Weights of a small GPT-style language model, trained from scratch on English Wikipedia: RMSNorm before each block, attention and MLP in parallel.
MLP neurons of a small language model. Each row is named by its layer, matrix (gate and up: input weights) and neuron, and shows model dimensions 512-607. Each number is 200 + 40 x the weight over its row's rms, rounded and kept within 0 to 999. A neuron's up and down rows have the sign that makes its largest values positive.
After each neuron's rows is what it responds to, as a language model described it from the Wikipedia text at the highest values.

L7.gate1140,179,182,195,158,216,167,248,217,225,244,181,250,211,246,183,171,217,230,224,188,256,192,225,198,191,188,222,246,122,209,176,103,176,288,197,260,196,120,198,171,197,257,128,213,189,172,223,180,172,175,233,225,172,211,173,152,227,171,203,144,230,147,205,206,246,211,221,201,119,264,216,215,288,169,163,237,133,211,262,212,204,187,213,172,124,264,164,219,177,236,191,263,133,263,179,116
L7.up1140,163,110,152,210,207,275,294,273,223,205,219,125,219,221,178,162,228,170,203,163,249,263,151,231,183,235,212,279,171,160,254,252,215,196,206,213,176,230,149,133,193,220,156,209,225,225,195,209,195,185,155,212,189,165,238,89,156,203,257,196,100,195,224,128,225,240,259,161,167,222,209,181,148,196,182,251,179,229,253,196,139,176,148,182,253,196,192,226,242,153,278,268,163,199,202,148
Description: Sentence-opening connective phrases. Words opening a sentence or clause that lead into a figure or consequence, like as a result, out of these, about, an estimated; also empty table cells.

L3.gate558,236,88,202,184,213,131,229,226,149,188,148,195,212,259,295,270,230,188,158,219,234,186,170,202,134,202,192,239,232,146,225,258,184,232,160,152,242,186,124,216,243,196,198,280,166,252,203,189,206,236,200,248,239,149,196,257,230,268,234,189,156,220,279,248,123,217,146,181,235,218,268,198,228,161,192,197,187,205,234,203,125,201,173,154,234,125,207,237,191,179,171,166,257,193,221,191
L3.up558,174,237,176,228,147,209,248,283,209,193,130,200,212,263,241,208,195,157,177,130,195,186,165,229,198,179,204,213,155,217,252,186,195,120,205,200,238,267,142,185,178,218,210,207,295,205,259,247,135,187,154,293,244,171,151,208,233,151,222,205,199,204,300,177,249,218,191,240,242,213,222,234,217,204,261,250,189,198,215,197,250,221,170,192,156,128,200,179,173,222,199,191,198,230,245,336
Description: Mid-name fragments and "may". Short mid-word pieces inside proper names, especially "le" (Randle in basketball box scores, Glebe, Danielle), plus the word may/May as a modal verb or month.

L6.gate1691,238,184,191,266,207,215,205,290,191,205,265,275,177,179,232,245,159,201,197,60,264,152,200,203,177,228,219,193,248,197,179,142,138,206,261,221,168,156,255,175,210,222,169,139,176,219,208,255,179,184,140,149,92,205,165,212,170,213,259,187,141,133,247,164,197,184,192,199,234,299,168,202,184,271,203,190,223,206,296,206,167,165,185,97,146,120,203,288,236,252,250,214,189,219,173,292
L6.up1691,108,185,191,146,196,230,130,144,167,105,212,171,290,126,250,186,254,203,241,179,171,196,171,235,191,151,190,138,188,183,229,222,192,180,157,164,213,133,143,141,164,170,224,234,178,176,185,168,246,214,223,238,145,213,188,238,195,197,231,147,161,143,207,192,91,210,166,208,202,151,218,209,167,194,249,221,227,250,170,143,246,206,182,179,243,117,210,212,243,205,138,258,209,230,194,134
Description: Mid-word "il" piece. Word-internal "il" pieces inside longer or foreign words and names, e.g. Pestilence, mutilated, resilience; weaker on name continuations like Union, Republican.

L6.gate939,193,282,163,212,145,143,170,180,176,157,181,217,178,207,179,278,169,150,189,244,114,210,332,141,148,241,158,145,177,240,204,173,241,191,133,265,205,170,193,168,173,220,185,235,205,216,260,204,265,237,238,177,175,237,192,180,187,176,252,137,160,237,272,171,230,170,248,195,164,172,176,163,184,132,196,158,252,165,204,185,162,220,82,193,175,174,237,140,184,158,191,187,137,206,185,261
L6.up939,216,235,204,242,160,157,172,209,149,195,184,118,191,155,197,203,149,234,141,237,137,225,214,148,212,193,120,241,253,217,235,155,246,223,219,260,221,167,155,199,169,266,155,247,137,279,222,196,266,223,251,145,283,196,178,202,213,218,220,156,213,140,220,165,146,171,237,227,253,131,239,219,189,222,165,167,253,190,210,164,115,235,204,175,157,202,232,199,188,207,192,182,195,259,174,222
Description: Descriptor before category noun. Articles and modifiers that open a classifying noun phrase, mostly "a" after is/was in definitional sentences ("was a Hungarian-American"), plus "television" in "the British television series" and year digits like "2021 census".

L6.gate45,129,198,250,215,267,265,249,227,207,208,254,276,206,231,234,203,149,227,168,160,231,219,218,259,246,147,194,178,211,177,189,253,244,156,272,206,181,172,194,157,147,171,148,186,208,173,204,182,169,169,160,234,218,207,191,175,121,217,212,159,210,199,245,93,215,154,207,183,240,247,194,197,220,209,195,200,195,175,248,217,186,181,201,207,134,305,280,236,254,221,112,170,152,168,109,191
L6.up45,209,171,235,251,192,208,113,166,143,150,276,216,152,258,268,222,170,212,131,133,191,183,195,162,168,254,162,185,155,177,181,205,228,165,184,198,203,215,147,191,263,170,187,183,140,159,140,212,198,176,187,235,214,186,170,155,164,195,226,141,248,168,131,240,197,218,146,125,245,255,222,260,142,199,195,214,170,186,159,168,209,144,187,265,233,149,158,188,233,200,197,166,229,163,214,244
Description: Modal auxiliary verbs. Modal verbs right after a subject noun or pronoun, mostly before "be" or a bare verb (may, might, can, could); also "well" and table pipes.

L3.gate453,270,225,170,170,206,198,188,185,148,241,188,177,290,187,197,214,230,195,130,188,213,160,239,224,239,127,285,193,208,199,200,251,178,175,168,220,232,298,209,166,177,199,156,179,202,237,196,147,177,190,220,210,201,245,198,205,248,232,198,194,168,190,170,262,196,275,151,234,207,147,183,165,195,153,245,194,199,239,230,312,217,213,224,170,255,212,136,138,196,138,156,172,233,243,217,237
L3.up453,187,190,281,228,188,181,193,177,259,152,251,236,168,162,200,191,179,245,228,297,163,170,119,219,195,212,185,236,195,152,207,144,135,138,166,214,275,173,249,206,201,224,209,275,133,213,197,193,223,202,225,185,220,148,216,220,182,236,259,81,195,201,267,207,273,173,186,177,210,201,195,154,219,262,173,146,225,244,205,184,197,192,206,199,259,186,141,186,222,195,189,192,133,170,190,237
Description: Fixed-phrase head completions. Final word or word piece that completes a set compound phrase, often in chart or stats tables: Peak position, Net gain/loss, private-sector, rear-wheel.

L7.gate1278,175,144,235,224,258,148,155,183,203,149,199,218,195,209,166,264,236,226,234,232,140,237,190,215,175,251,230,180,192,278,219,198,229,133,177,194,288,207,217,230,208,264,99,205,175,199,137,212,250,124,160,172,127,227,207,230,251,231,238,196,212,177,306,104,170,218,215,133,260,204,177,137,222,141,170,215,211,212,204,166,237,201,186,219,246,171,225,216,205,251,137,235,189,237,229,220
L7.up1278,228,249,225,211,149,194,262,175,181,135,225,202,220,195,139,179,228,268,133,236,267,145,194,166,228,175,208,119,171,156,225,141,241,182,240,190,238,132,175,218,184,220,181,237,229,140,228,211,168,204,203,172,229,219,136,148,214,268,203,275,140,164,205,225,174,262,182,190,157,218,153,164,155,171,268,278,166,241,282,244,217,226,250,221,236,236,226,202,169,204,161,219,252,236,228,252
Description: Word after "as". The word right after "as" in set phrases like as well as and as early as; weaker on direction words (north, south, downstream) and table cells.

L7.gate2233,193,195,225,195,202,229,232,231,211,205,134,185,226,161,132,215,153,133,142,242,248,249,255,183,131,155,200,179,283,246,155,181,215,155,176,198,205,158,178,149,236,193,226,167,181,203,230,216,139,194,157,128,212,213,156,168,140,192,245,90,210,171,159,197,218,176,212,141,194,272,186,242,248,116,127,180,237,247,152,223,180,222,215,284,216,211,191,234,189,181,169,191,267,240,123,263
L7.up2233,219,190,181,204,244,237,179,217,231,133,192,255,357,172,243,261,171,192,167,160,243,280,202,191,247,194,239,237,193,201,160,212,134,261,250,244,249,167,170,188,189,154,184,134,229,186,177,112,249,175,194,149,244,178,249,208,110,174,222,185,168,206,238,189,251,143,174,100,200,173,161,143,209,240,189,166,265,183,216,189,182,227,212,140,258,173,194,181,213,191,151,305,186,211,167,231
Description: Dates and coordinate markers. Month names opening full dates after on or Release: (October, May), the hidden character after N/W/E coordinates, and mid-word name pieces (Mub, Rous).

L6.gate1383,193,210,191,69,216,223,146,231,229,237,176,124,223,281,176,218,172,208,248,173,191,193,199,133,242,178,225,256,206,231,143,208,179,162,147,176,246,205,256,172,257,205,91,263,202,252,220,237,149,151,149,212,196,147,186,229,196,208,185,129,173,177,254,147,265,217,249,202,194,194,186,161,191,177,245,206,219,197,180,126,195,173,213,272,183,182,153,177,208,187,214,209,173,182,197,260
L6.up1383,169,181,200,148,201,223,323,169,202,179,194,304,269,212,237,99,185,197,256,163,228,242,172,198,191,261,255,142,256,236,209,240,184,178,173,178,200,200,259,255,115,295,256,208,181,179,237,236,258,129,182,172,147,186,191,225,222,255,181,192,204,188,168,231,140,159,108,175,174,230,209,177,191,254,181,214,259,167,180,244,192,152,254,191,142,228,148,172,227,245,181,182,258,176,218,262
Description: Word-initial prefixes, especially un-. First pieces of multi-piece words after articles or verbs, mainly the prefix un- (unrest, unprovable), also comp-, con-, re-.

L6.gate1893,231,253,134,299,116,231,169,207,225,275,179,127,213,161,198,200,150,210,214,238,222,215,208,152,190,157,131,264,211,214,191,257,113,195,218,240,214,199,164,199,165,130,277,143,149,142,160,181,154,249,189,175,227,272,215,185,267,153,192,215,264,230,209,176,224,212,214,161,150,122,223,193,151,209,237,165,163,209,228,247,170,192,206,178,226,161,253,207,243,212,160,215,184,185,194,229
L6.up1893,172,191,181,207,189,202,191,198,174,222,134,217,223,130,264,257,153,258,204,203,186,168,146,253,279,252,245,129,253,161,217,242,152,159,192,183,254,195,218,164,209,260,211,204,202,184,278,162,238,193,227,159,224,266,226,223,196,159,238,192,282,226,143,214,146,140,217,257,195,228,224,223,218,214,190,206,197,174,261,251,313,210,179,208,236,144,211,243,263,211,225,229,211,172,215,202
Description: Tables and statistics punctuation. Fires on formatting and number tokens in structured text: the % after census figures (64.2%), table pipes and blank cells, and infobox list dashes; weaker hits on mid-word pieces and the word end.

L6.gate955,162,189,200,123,167,154,163,147,197,207,164,229,210,175,230,230,198,211,124,184,234,261,187,157,209,255,166,159,147,270,203,221,216,178,143,236,259,196,280,160,186,214,146,108,252,239,209,226,237,231,207,178,127,268,131,154,208,132,180,207,173,204,233,139,219,175,165,160,183,228,170,129,179,194,252,122,244,160,144,254,230,241,232,203,190,229,225,194,250,174,180,141,242,185,110,304
L6.up955,174,231,193,141,263,224,150,189,160,174,154,238,154,123,238,225,249,273,183,199,183,191,149,118,192,227,204,228,168,242,230,197,217,276,136,186,277,178,209,195,198,125,212,205,222,234,224,195,203,213,230,221,156,193,105,185,250,124,225,233,253,194,254,205,160,211,227,227,200,196,169,160,196,211,226,126,174,178,200,245,163,228,270,151,158,139,187,188,258,137,167,109,214,166,250,295
Description: Topic-domain category words. Words naming a field of activity, such as sports, transport, health, media, mostly as or inside section headings (==Sports==) or as modifiers like water sports and public health.

L6.gate787,214,209,153,200,193,136,222,188,228,189,201,157,189,220,187,206,245,226,113,149,208,164,143,232,246,185,228,111,176,172,170,193,200,258,111,265,200,180,200,163,153,213,218,194,242,208,123,308,228,217,150,149,212,153,203,238,256,161,151,185,252,220,153,172,194,218,202,194,168,227,273,184,238,244,109,207,221,229,293,190,194,194,217,266,228,171,233,250,207,230,192,171,251,158,178,271
L6.up787,177,195,141,215,212,233,201,99,212,164,186,233,185,200,145,182,192,199,236,190,185,136,184,236,196,181,150,122,149,153,195,255,179,211,224,180,242,167,232,136,227,195,175,259,201,200,222,234,193,195,179,175,236,279,259,195,282,177,174,173,298,213,206,220,177,122,133,209,238,195,185,122,151,254,200,173,165,231,175,244,188,226,229,160,192,157,200,218,190,198,153,233,207,144,214,247
Description: Biography main verbs. Main verbs right after a person subject in biographical or descriptive prose, such as contributed, made, gave, wrote, plus "==" section-heading openers like "== Biography ==".

L3.gate86,228,232,266,205,160,257,191,185,183,181,205,208,191,290,198,180,213,186,153,143,122,189,255,183,156,168,198,233,239,189,187,209,261,214,209,192,109,184,149,157,232,189,234,215,225,176,204,157,195,224,217,156,161,218,216,157,233,227,214,213,204,163,301,199,227,212,237,178,118,190,207,252,268,189,169,179,221,193,185,258,222,165,214,220,201,211,126,258,166,212,196,97,194,237,168,182
L3.up86,187,246,208,176,171,191,208,186,184,242,160,198,208,228,239,131,180,173,241,193,198,264,203,227,241,186,193,165,184,203,195,184,251,187,167,265,172,161,195,217,118,253,268,132,260,264,193,188,230,216,144,165,255,169,223,184,94,148,257,234,252,209,165,156,277,244,219,258,121,251,207,161,231,216,200,216,262,238,222,225,130,257,242,195,188,224,159,273,258,208,213,204,248,177,189,161
Description: Letter b word-pieces. Word pieces starting with or holding the letter b mid-word, often after a hyphen in compounds: red-brown, half-brother, inline-block, OpenBVE.

L3.gate1944,121,269,190,149,259,202,228,160,186,223,163,152,175,230,191,275,233,218,221,228,180,217,221,227,178,228,200,162,168,138,201,191,227,146,178,182,313,225,144,188,218,211,235,200,225,197,262,143,188,193,179,130,111,194,230,205,210,195,248,151,205,167,185,202,230,183,212,197,161,210,171,193,190,255,130,225,165,229,189,251,158,202,220,236,75,253,139,211,245,171,187,225,197,156,177,211
L3.up1944,213,131,230,225,220,237,213,297,233,184,192,294,250,234,203,229,246,184,229,195,185,284,211,175,177,198,221,140,227,190,187,253,214,214,192,149,206,180,214,205,172,229,182,250,292,254,199,198,175,264,235,138,163,201,163,172,135,120,219,285,177,120,286,166,140,212,126,154,196,165,164,241,227,165,153,211,159,219,205,147,265,259,190,152,239,211,153,243,211,256,148,148,224,242,215,243
Description: Word-completing suffixes. Final suffix pieces that complete a word split into several tokens, like -ical, -ive, -ity, -ite, as in Geographical, favorite, inductive, across varied text and tables.

L7.gate1295,212,208,164,282,170,178,105,182,118,168,206,212,263,184,157,233,176,234,182,252,126,200,237,114,145,170,161,215,217,244,157,194,251,159,199,91,233,185,186,167,187,186,224,227,203,202,213,260,153,206,254,172,177,246,178,204,263,156,209,144,174,271,256,207,208,204,176,151,189,281,176,167,243,173,203,124,162,183,211,217,153,220,131,156,180,231,165,207,231,166,249,179,255,220,82,212
L7.up1295,163,213,174,246,183,202,222,250,238,178,240,169,261,139,165,200,207,233,213,237,169,220,193,138,186,208,238,116,141,150,180,165,246,169,214,168,162,227,124,121,190,206,191,154,240,205,117,229,243,261,171,211,217,224,146,206,219,207,204,148,278,201,234,227,207,223,143,207,220,194,229,186,231,225,195,237,217,169,261,187,265,204,172,214,164,192,178,160,180,187,131,251,247,229,171,169
Description: Mid-word name fragments. Word-piece tokens in the middle of split proper names or rare words (Sam-May-er, Ham-ad, Antar-ct-ica), plus first words of set phrases like United States or high school.

L3.gate381,227,161,167,212,261,196,240,152,215,203,201,215,178,261,158,160,174,171,250,246,151,169,250,120,138,235,191,218,168,212,226,188,266,162,183,212,200,195,262,231,182,264,195,197,185,200,194,255,193,209,170,165,184,206,115,219,235,215,192,297,139,229,261,123,219,198,194,164,190,224,195,250,192,195,197,296,242,119,210,211,149,168,202,203,185,234,185,249,179,267,199,133,233,176,194,248
L3.up381,213,181,180,195,240,211,192,180,174,224,222,229,213,202,186,193,207,160,218,329,190,154,209,176,193,217,210,166,280,177,217,248,219,198,219,245,145,186,210,153,210,293,162,208,165,195,173,266,207,254,259,177,235,140,205,171,165,179,170,198,234,203,184,232,167,133,259,235,224,211,161,246,156,189,201,185,139,173,199,231,219,244,162,208,198,212,145,208,194,209,159,196,204,172,251,178
Description: Phrasal particles and completions. Tokens that complete a verb phrase or word begun just before, mainly particles after verbs (going out, dropping out, went down) plus as well, un-/non- prefixes and mid-word pieces.

L3.gate857,181,154,149,204,179,206,183,194,148,201,180,247,231,197,249,236,121,213,231,166,200,283,194,114,184,182,183,260,181,223,230,242,201,218,147,138,227,133,160,202,143,167,167,170,139,286,232,254,138,211,196,220,106,242,156,278,97,149,179,227,177,123,238,215,149,261,178,212,215,286,265,195,175,180,192,136,154,232,203,171,221,245,265,230,144,159,206,179,224,231,170,217,211,166,151,176
L3.up857,176,212,249,151,205,203,158,164,241,174,228,177,278,180,242,156,187,247,206,285,207,147,197,245,216,175,199,255,236,253,200,144,197,189,181,188,250,142,199,191,241,174,263,223,218,150,117,178,229,230,213,268,193,147,225,192,189,222,233,156,204,176,277,180,191,238,257,214,189,262,252,173,207,133,198,150,184,211,260,180,184,186,187,235,210,182,200,229,203,205,170,211,220,241,206,268
Description: Predictable mid-phrase continuations. Tokens whose continuation is highly predictable: word starts or middles like Enter(prise), congl-omer-ate, mut-il-ated, and the second word of set phrases (such as, for example).

L7.gate64,90,179,240,275,189,169,206,209,201,142,185,217,182,219,195,185,200,159,150,173,254,172,197,174,151,154,181,163,144,164,183,263,250,170,145,187,223,153,253,198,198,197,220,221,152,219,212,226,251,213,193,232,248,224,172,228,127,186,201,196,231,211,196,231,183,218,130,224,163,178,234,169,140,146,183,231,184,175,225,253,127,234,157,229,181,193,233,194,215,134,237,161,232,179,223,255
L7.up64,194,180,149,152,223,195,172,203,153,143,193,224,156,167,244,243,267,130,293,264,249,184,160,304,201,172,201,212,191,240,186,254,191,168,216,206,260,193,243,260,198,211,150,116,190,288,184,191,237,192,154,265,236,217,199,203,198,222,170,191,217,262,243,247,200,190,134,259,168,165,234,193,106,165,185,180,229,154,228,271,250,225,208,169,182,144,178,300,182,200,229,201,127,246,199,203
Description: Table parentheses, mid-word pieces. Closing parentheses after numbers in wiki table cells just before a pipe, as in 16.5) |; also mid-word pieces of names, e.g. Sotomayor, Neath.

L3.gate43,235,255,152,206,252,176,202,133,182,193,192,220,204,160,218,198,277,170,142,215,176,170,158,219,131,151,199,214,207,288,314,215,210,285,223,217,170,244,210,189,214,168,179,186,209,207,202,228,128,207,191,224,185,205,151,167,168,220,183,144,266,221,211,191,250,206,235,200,232,127,174,176,189,159,301,189,210,193,173,195,224,163,160,195,263,271,195,158,150,190,192,158,257,226,202,169
L3.up43,147,229,206,288,223,237,194,168,143,173,228,282,232,201,200,271,180,172,187,143,261,177,229,182,147,181,319,209,140,114,307,172,168,208,191,244,223,229,180,143,246,225,191,148,116,275,195,191,188,207,240,129,192,239,215,222,185,204,173,162,177,210,199,203,189,279,289,278,172,178,256,184,128,164,168,202,230,185,173,239,213,255,244,162,201,219,249,272,198,128,141,247,171,206,264,119
Description: Table cell closers. The final token of a table cell value just before a | separator, usually a closing parenthesis or %, as in (PNG), (32), 53.95%; also verbs such as were after percentages in census text.

L6.gate667,181,198,175,231,116,117,216,232,203,215,194,192,218,197,247,157,181,200,209,176,174,215,174,258,262,248,191,239,255,200,295,139,233,180,253,209,170,198,217,192,214,177,190,225,187,219,146,189,140,208,218,158,199,185,217,195,277,233,235,201,168,204,214,165,196,218,188,187,152,163,193,219,226,181,244,108,242,156,236,215,193,178,208,139,185,235,188,147,164,246,232,134,196,191,179,239
L6.up667,232,254,194,197,193,217,282,154,285,128,244,235,155,197,152,156,172,140,219,150,204,291,220,156,197,187,184,256,291,212,196,276,176,207,197,200,119,252,255,207,169,194,126,198,208,199,201,191,197,254,164,206,158,181,155,223,152,196,188,170,205,208,206,170,195,224,202,188,211,213,206,175,146,233,172,274,172,242,254,191,146,236,256,200,169,188,154,223,204,171,245,145,283,169,189,223
Description: Word-initial capital B. First fragment of a word, usually a capital B, at the start of a paragraph, quotation or parenthesis, as in B(ullock), B(ecause), B(onap.), plus digits in tables.

L7.gate1184,157,209,220,216,86,156,230,184,188,116,212,163,184,228,206,187,185,207,113,158,211,197,214,136,170,241,102,129,202,220,182,225,172,218,242,279,176,208,226,194,202,259,178,159,206,160,141,200,166,270,166,159,144,265,168,178,220,177,210,174,248,197,220,154,237,242,184,129,172,182,201,172,186,148,290,132,224,159,250,206,160,148,219,222,203,176,164,186,293,162,178,171,231,215,184,183
L7.up1184,178,205,195,181,258,222,242,215,149,208,195,212,228,190,157,186,194,188,166,238,257,169,223,177,161,213,243,173,154,245,256,132,177,205,163,209,191,159,296,238,237,159,173,137,96,242,167,194,145,190,171,220,228,263,218,207,111,235,150,197,219,213,155,144,186,165,176,197,188,174,260,152,203,194,218,217,134,220,283,219,193,194,189,227,249,215,221,174,110,174,273,152,184,281,198,221
Description: Word-initial B/R fragments. Opening pieces of split words, mostly a lone B, R, b or emb at a word start, often in song titles after a quote mark, as in "B|ut Not for Me", "B|orderline", ex-b|oyfriend, emb|arks.

L6.gate1492,210,227,186,198,194,254,200,151,163,213,246,240,239,210,150,228,149,174,167,227,255,184,253,191,142,139,208,220,165,117,184,186,150,207,195,258,291,216,248,218,174,163,178,162,234,201,219,283,221,185,223,225,254,171,187,148,146,222,201,187,252,198,186,260,149,179,163,133,281,185,221,137,169,231,208,150,177,261,226,101,268,256,226,289,230,165,93,206,273,136,128,257,171,221,206,193
L6.up1492,125,234,172,199,166,173,285,174,225,201,125,236,289,228,100,129,180,127,163,248,131,200,245,201,191,109,241,219,148,224,208,200,158,203,204,235,233,148,200,250,86,231,207,199,137,201,161,255,264,146,221,237,169,150,225,191,158,152,169,179,268,221,215,229,248,255,271,257,214,257,172,199,173,156,188,192,161,229,200,211,202,219,165,230,168,138,288,141,225,259,211,117,170,223,132,156
Description: Predictable structured-text fragments. Tokens inside fixed formats: word pieces in foreign names (Côte, Château, Chełmno), table cells, and field labels like "Label:" or "Language:".

L3.gate664,209,174,156,153,248,176,257,203,127,215,226,221,249,192,160,94,182,206,184,223,197,226,156,193,225,199,190,223,157,220,140,142,219,134,181,190,238,238,233,255,181,189,251,220,269,167,223,229,174,233,225,156,156,158,248,276,187,178,227,166,182,259,173,157,216,171,253,262,185,192,258,203,294,274,191,123,196,215,203,156,130,169,147,259,135,185,206,136,174,179,222,140,222,150,207,176
L3.up664,253,187,216,201,193,189,195,192,231,287,144,222,159,192,188,216,141,183,192,157,185,210,263,210,168,191,160,256,168,218,249,199,131,196,274,171,213,235,235,205,167,196,231,178,248,214,221,200,131,178,171,170,212,230,209,287,222,183,197,198,250,273,207,177,200,239,159,193,162,163,198,84,206,251,192,220,182,237,196,177,254,174,249,169,199,249,208,132,219,212,195,198,177,230,246,221
Description: Predicate words in biographies. Function and content words that open the predicate or object phrase after a verb in biographical Wikipedia prose, mostly "the" (organized the, appointed to the), plus made, competing, is.

L7.gate1328,266,198,209,225,224,225,145,173,288,174,163,251,138,216,174,290,233,150,129,178,156,157,210,149,206,184,249,168,206,226,185,194,148,183,216,172,158,276,128,192,242,175,226,119,240,129,161,223,161,172,202,149,118,175,166,219,218,246,131,170,214,166,207,244,189,208,236,151,206,193,227,177,214,280,217,196,207,223,214,116,186,161,136,207,231,237,189,159,140,178,154,169,256,161,191,215
L7.up1328,199,192,193,250,223,261,232,237,198,216,171,161,256,201,189,230,201,192,218,217,243,101,163,97,249,199,205,257,193,140,191,198,276,186,184,218,226,243,172,198,100,213,191,210,218,246,168,195,218,147,169,242,188,153,214,211,204,307,199,239,142,213,207,177,194,247,185,244,148,189,190,174,205,196,228,213,202,211,253,142,219,189,204,136,211,152,291,199,160,223,227,193,199,193,234,250
Description: Authorship and creation verbs. Creation verbs right after a person subject in biographies (wrote, composed, authored, constructed); weaker on word pieces inside names and titles in tables.

L7.gate481,172,221,198,239,225,135,138,192,207,208,226,157,244,224,220,174,141,151,170,254,197,217,223,176,206,256,189,227,212,182,198,178,230,201,180,288,215,198,224,203,230,162,213,180,168,245,167,179,182,235,185,259,186,170,191,180,159,217,260,185,184,200,250,174,219,213,207,200,222,206,214,197,224,122,140,195,229,227,171,214,118,174,245,182,301,141,100,187,180,188,263,211,222,278,139,142
L7.up481,127,188,156,172,146,115,195,179,133,253,211,244,205,198,181,118,166,213,236,202,240,162,199,280,192,233,210,313,205,241,122,213,171,171,196,242,223,137,172,213,238,219,198,176,208,182,205,282,219,188,182,162,196,215,215,181,211,138,237,230,154,216,175,183,138,227,193,255,180,221,224,185,180,263,180,151,231,245,177,229,257,234,213,207,224,132,227,145,166,196,208,135,160,193,247,201
Description: Descriptive predicate start. First word of a descriptive noun phrase after a comma (appositive), "is", "was" or "as", mostly a, an, part, e.g. ", an IMG company", "is part of".

L3.gate1142,214,239,280,228,214,147,225,209,192,177,122,258,233,208,180,179,222,150,139,197,205,249,136,133,140,254,225,191,173,236,236,230,229,149,221,248,210,244,208,131,142,218,181,213,134,185,132,228,205,214,209,174,177,219,205,210,221,180,226,187,165,78,268,185,165,193,196,217,247,165,179,266,161,193,260,149,222,251,242,220,223,180,201,230,200,196,166,190,147,179,187,282,255,162,160,233
L3.up1142,196,154,208,246,221,161,185,204,185,258,140,153,221,177,135,165,175,116,205,185,196,217,211,153,173,163,225,248,165,167,197,125,237,196,168,163,269,177,198,185,285,262,204,160,134,187,237,172,165,131,184,242,114,178,155,214,246,174,235,191,230,176,257,239,185,174,232,185,179,197,216,232,256,187,150,172,257,219,125,96,292,189,175,179,180,194,206,189,127,197,157,191,152,305,159,292
Description: Definitional article opener. Mostly "a"/"an" after "X is/was" opening an article's definition, before a year or nationality; also descriptors like football, sports, first, only.

L3.gate297,168,220,240,241,174,189,190,268,166,197,163,198,236,145,163,208,130,233,197,228,230,209,220,150,157,237,157,238,236,249,138,192,166,149,146,244,198,233,247,241,146,241,220,232,163,245,130,294,174,208,227,218,180,168,222,183,138,165,159,245,192,174,178,177,224,177,206,261,199,245,167,256,189,177,187,205,208,157,182,230,235,125,242,224,203,239,221,198,208,223,238,191,235,141,212,200
L3.up297,188,164,229,186,192,176,178,275,217,242,219,250,245,209,209,190,221,161,282,286,197,231,240,204,190,155,209,233,166,258,184,187,172,166,216,169,245,184,176,233,272,224,242,207,180,198,230,244,227,253,157,167,281,205,201,172,179,169,220,165,292,192,193,244,140,166,230,219,161,195,156,237,160,195,177,164,222,150,190,237,179,190,190,215,166,195,231,296,225,239,296,180,264,210,243,258
Description: Religion and ideology words. Word-final pieces and words naming religions, faiths, or ideologies, such as Christianity, Jainism, Marxism, religious, Orthodox; also weaker hits on faith-like fragments (Faith, saint, Spiritual) and adverb endings like deeply.